MLP neurons of a small language model. Each row is named by its layer, matrix (gate and up: input weights) and neuron, and shows model dimensions 16-143. Each number is 128 + 32 x the weight over its row's rms, rounded and kept within 0 to 255. Numbers have three digits each. A neuron's up and down rows have the sign that makes its largest values positive.
A block is one neuron, or neurons of one layer that tend to fire together. After each block is what it responds to, as a language model described it from the Wikipedia text at the highest values.

L11.gate72:119148105149114128147150178028105144079142149116085126131166132110116134148174115073169198127163119117122138122105134107125130066085130120069140127125129133083155160186156145123166126120160137162102185141134100122130146131083130122155096135107118172167105099152101092115150111175089131116092073125144111134084120083093171117086060128121164099143147174131131132114082154213097109146176
L11.up72:127115116127189076126135131108134082146093151126157081087160121158062132152115184108087149144103088123132196109169137148147130217167105170098128181104139114119118118156115075163120118104144133158122143117100111127182146148083176170133112140089084102151110105160169124130117147137137107187090118112117095146082098123091137075128141160186118147109146098191077154066113098072145100119135
L11.gate97:070149114132143198150138109106212074110139149098118074130109153103174123142135160137107076086136083100122168107161091128147139102185154123118117044135105152168116073155146141084155087158139123171181146122078094147163140092082129134097149142096087072137197143144192112066077126140169168128054133160147087104128123136144126176113106139081137136116167119129078184161144123131144140127103
L11.up97:095160213176182141120123073128133124120172131158097105148146122098106166113080073099162138125127126084133195104118084161126107141130124089127195143155163091073141146134159149109167110144148094138158129187204094110120150079089100137071120073067171136104151160198139174110125142142116097077111131112127100123138122100095136165130117175111089160180075151161110073143192111172113126157116
L11.gate402:127136120178183121132068088047176112161157138135098048091175092086122127107167105100083083115161118141062111162125081191144089142173087152114121068115125142119155063114135071139153158135162113162153100099141128078100051104069115078110153138162099065129152075137139157088085093083135121154055126152142096111090093121147118160132129113165133169127112119117106129104162099155136146183099
L11.up402:151065169132132137104087162122067050109135171221118165141165149113121109125148141160119098147114109135078129137148190144089121108119128120187096138118134093099099086142177118133128101107083051106115092200143165106108138132122113083092123174121121149139143147190181127167170119111097082167076131118142187127144137102161115158094069118181117165153096094105127110130129111136075135136097
L11.gate419:171121154180088110063150094163137074106125119176163128069174157167082105158130220086169137117142184150183170174143175111157155080139142182090194146164107149146068095150100079104104117187123167156177114170138114105099166142116108109080128093124104140150132104081106116158122130125117135092150184160122076109086161100138115115136139173111166135117134087135131125106124177169157114157170
L11.up419:118086165128153044132063105178111085109151134082165146165120166160122138141146162150125133134107154116155163122093198118106107125152142144166095101137151172149112146099153121159131128178097128095215149106155183146099118129097118104183144116117151154174137126081181133110062121079116146131106143095182135157095139123083140169115117108162143150109151107147131188084057128157128155097215
Responds to: Word-ending vowel-plus-st pieces

L11.gate387:089115090111197110080147149151137107164123071060185149096113136180133119137153137087112114145063143150229093156135139111122151107085094109174166122184147170149115190167118154072133124112156129126130107171180158118083159107141153101130122063142178121134122105101097159112043112149141131124132136070134086133160123110091112116105131047107084118189124100109063139095166133068151126206159
L11.up387:138121104128180187058180133147168140191108102104108133130153108166111069137112122086096081108137152159210150182101198172093078088125102141127186125171150172100156140098159098190138119173131122173142096096174186117123145137142145139139114092081160159126145113100101098105090151131130045108156137076110127170118147096115126143066163077060133161147106154136119133146192132137130116111131
L11.gate397:102098070152125142126189107069196090089098134133126063132180140114155121125157161119093149175096116073111178080155155152118105080159117162182151120133172147142113088109104131058098129149152167123160181122169108172065171166127108115174161149111118149127083120095150124114101140107079070130132156127131149172172139112107111109172155133177121091127153077105102119121097110069149163183121
L11.up397:171112149085190082116155164197181137132078133156192145118125137081106151100085112120118107173106145153137093060087135151136159155157135113164101142089182090119134162136145142074130090119101048150095174168128134114109068113133155135094080136167073125123106123205159126108074115174079154102179197096180099091151141126104101157126106135102121150099140096158093126102176103134090145128141
L11.gate448:090110086094108110129169103142184138161173145083072171181135103120147090101141147084123103151162148080152130108087082091099163091199059124096094107075096122117125110107087136042102073154127150084116134148173142091107097161148143138070098131126130058133098142110093142072162148155075148137130189082166096164182055105133100120149143096189127126113082091105120113129143112142094116163114
L11.up448:119088094208102113139169118093147153087092071121124169145096150108133089079186129166121106168139176157145109144102083208140131143082164119145141153142099067135200093123154110085150090147103165085114107100057163180132126104115167114165122162103167132133128141133104103126133095181102131186095182157085153165142144051075108175142110108110089159114130117136117124166134083170147179122132
L11.gate507:139179095068119150119095117134141106085134117136081152110166112097159122154165127116155137168132125111165158110095081078109097142142152105010129111086102112114127104147075106072107178096213176163134177122163094107152113140079145130140167176122130161119140115127140163111125099133083146064127091061117146178173141091138144067134144117113101100102086101163125070161118111137214177072157
L11.up507:152065126095173071089101120173125135178135128065161078118162073150139158112139193099130125081131128147119122129107155108125090101163139170142135102145111105202161121068125117159147147121106137160160120122112092157101100115163135079120099119091110111153155061111153098125104119154186130114126129139149118133119125066145107120141147077142119179114148121054087143113155043155091146149062
Responds to: Word piece after initial

L15.gate84:210101103155143155145159144144182131120131118032094126088105143176152128148148103178143166095164100113176147202161099129172106137113081135142095131082138132183141125095129142092177116119095058127163169181149085133176117161092113111145129149102158147094128137205148145088162165173148169154173153198096167104132144101107133127114165118186133110102084149114184120173172134117184165131057
L15.up84:118133123135112054094119135130144209095095129182135153116104125101116162175133113105080132153132204070144116121098156156141097098135194157121154128074093038116148174136090130118097164110074112096111155172171085145140086108123161109131133171096126116123123136108125111142080107182148175191163140097112080157132174168100076051122121107146087123121095146203147140098096088146157113141161
L15.gate124:126201126172205107117051099071110139173156085134129150173087111102081127134146115107074117128125168099134144136088102143070081135103086102155110169122181135195114131176180137115168128138090115123115086141122131135099117117098176105148104154131120086078138167133066154100128124143103105118088121104134152193104121065110132110160116157162091107179092150097152153177139124145118087220113
L15.up124:096113139060139128158125123168105140155061087102172176127125182089213103135167123132095160137136103099193091123150110140148125117105121098151141165145159133194099117104131147047128174128070120171100093094114147133069135090193173100155130181114128088078101138175134138149111116128198060141117158153173124119148149124120088172156119142165148131188105236192137154121114148179098124055065
L15.gate196:085147143095116113123185092136144149198060153153140124122152124173158192128137121121111162159167131113111134128105146156128133157102120158189085173138088142062182147154140147094093126160100135170111150100126112135178126085163137183147110136162132187174082045167112138137122124128155130086151144113131122199113134157108120132163077190130122089134137173131137196173157139113153215093106
L15.up196:080162106071140116126129098119193108121077099125075112119125058120125150131138199127087108132128126087130159130132144131192062133211128166131068143085212102071084097127100132129116134103125117132130099110211114101140109137176144115112129124089135120157167114197118209081120128145203061087115161115117118103157114162127073117140072088131130102126126153136157122136169143090113146155083
L15.gate268:116139123115129151137126163107148116227103142121112133197110093111178101129172141137101113143165134122170171205119128097049126184107119084190164174161169119132131148133083116095140105096167127122104160121127106092126175104148125126148146165131176098129113187160146173168109162161180146102137105140160144124129172108085112102174154123123150149131050173116112145177100123089186113120105
L15.up268:140104195142162136126142158186112076153064135079136118092078084173170101128149092154115040133107166100152161093149153130127141158144164144106082150091130113205117101105126163130145154209116059129107150149117123181139100138155129174174177150206113120170097120126126147103130151162186100149116169090141141121118104117154121123187092132124195149127124130150156183100107178093182133184105
Responds to: Mid-word fragment pieces

L5.gate285:153142121145145130129196084102090157121086157167146089106117107165112150140079155022140174146105098097113136098124123155062112165124139119104088117122157131112183157125140122080176089136152126083121153118116087137129112123026126189169136123141124107095055130139077128122124141158185139128137132139106111133099140128153116136082086105158145094116159100062179181189098120161199137101120
L5.up285:158137116131119134140175090074127140146100171193138112134100091155084130168092168085127159142133107081099143076112118127079115180119123132105122128113169122088192187154115117077145091119160115104142150123112122124158093126045118185151123134155130129099079131158061108122129118136129132109162123115088142181091143115185097155093092104158101094134132109068202152186096127167134099099119
Responds to: Word piece after M

L5.gate203:116100132094156148170151184081121113137102174179122132164144120121115133099137134053124172130075131179134130152133095108119093105180164114156092119207096110139108145179081167107136131125150147149064119155114067081137172103085149121088104151094102120163142067144108151174139119123113141096123132130158040071069162113153143152123145106135150098125155099127109170074136186121097127105115
L5.up203:072083120146165148138073138114147113103130151156134137138133106120127166116099109077134207089139100145129121170118111133121120164135146093152078143072124127101158101159164152135113133124067097153136166121064090180098103147141133091204139081134067103132126122170089147112129133103138140120103165108175087106136064168153139061053080146128108136165133102192145086111126116165129105190226
Responds to: Split-word second piece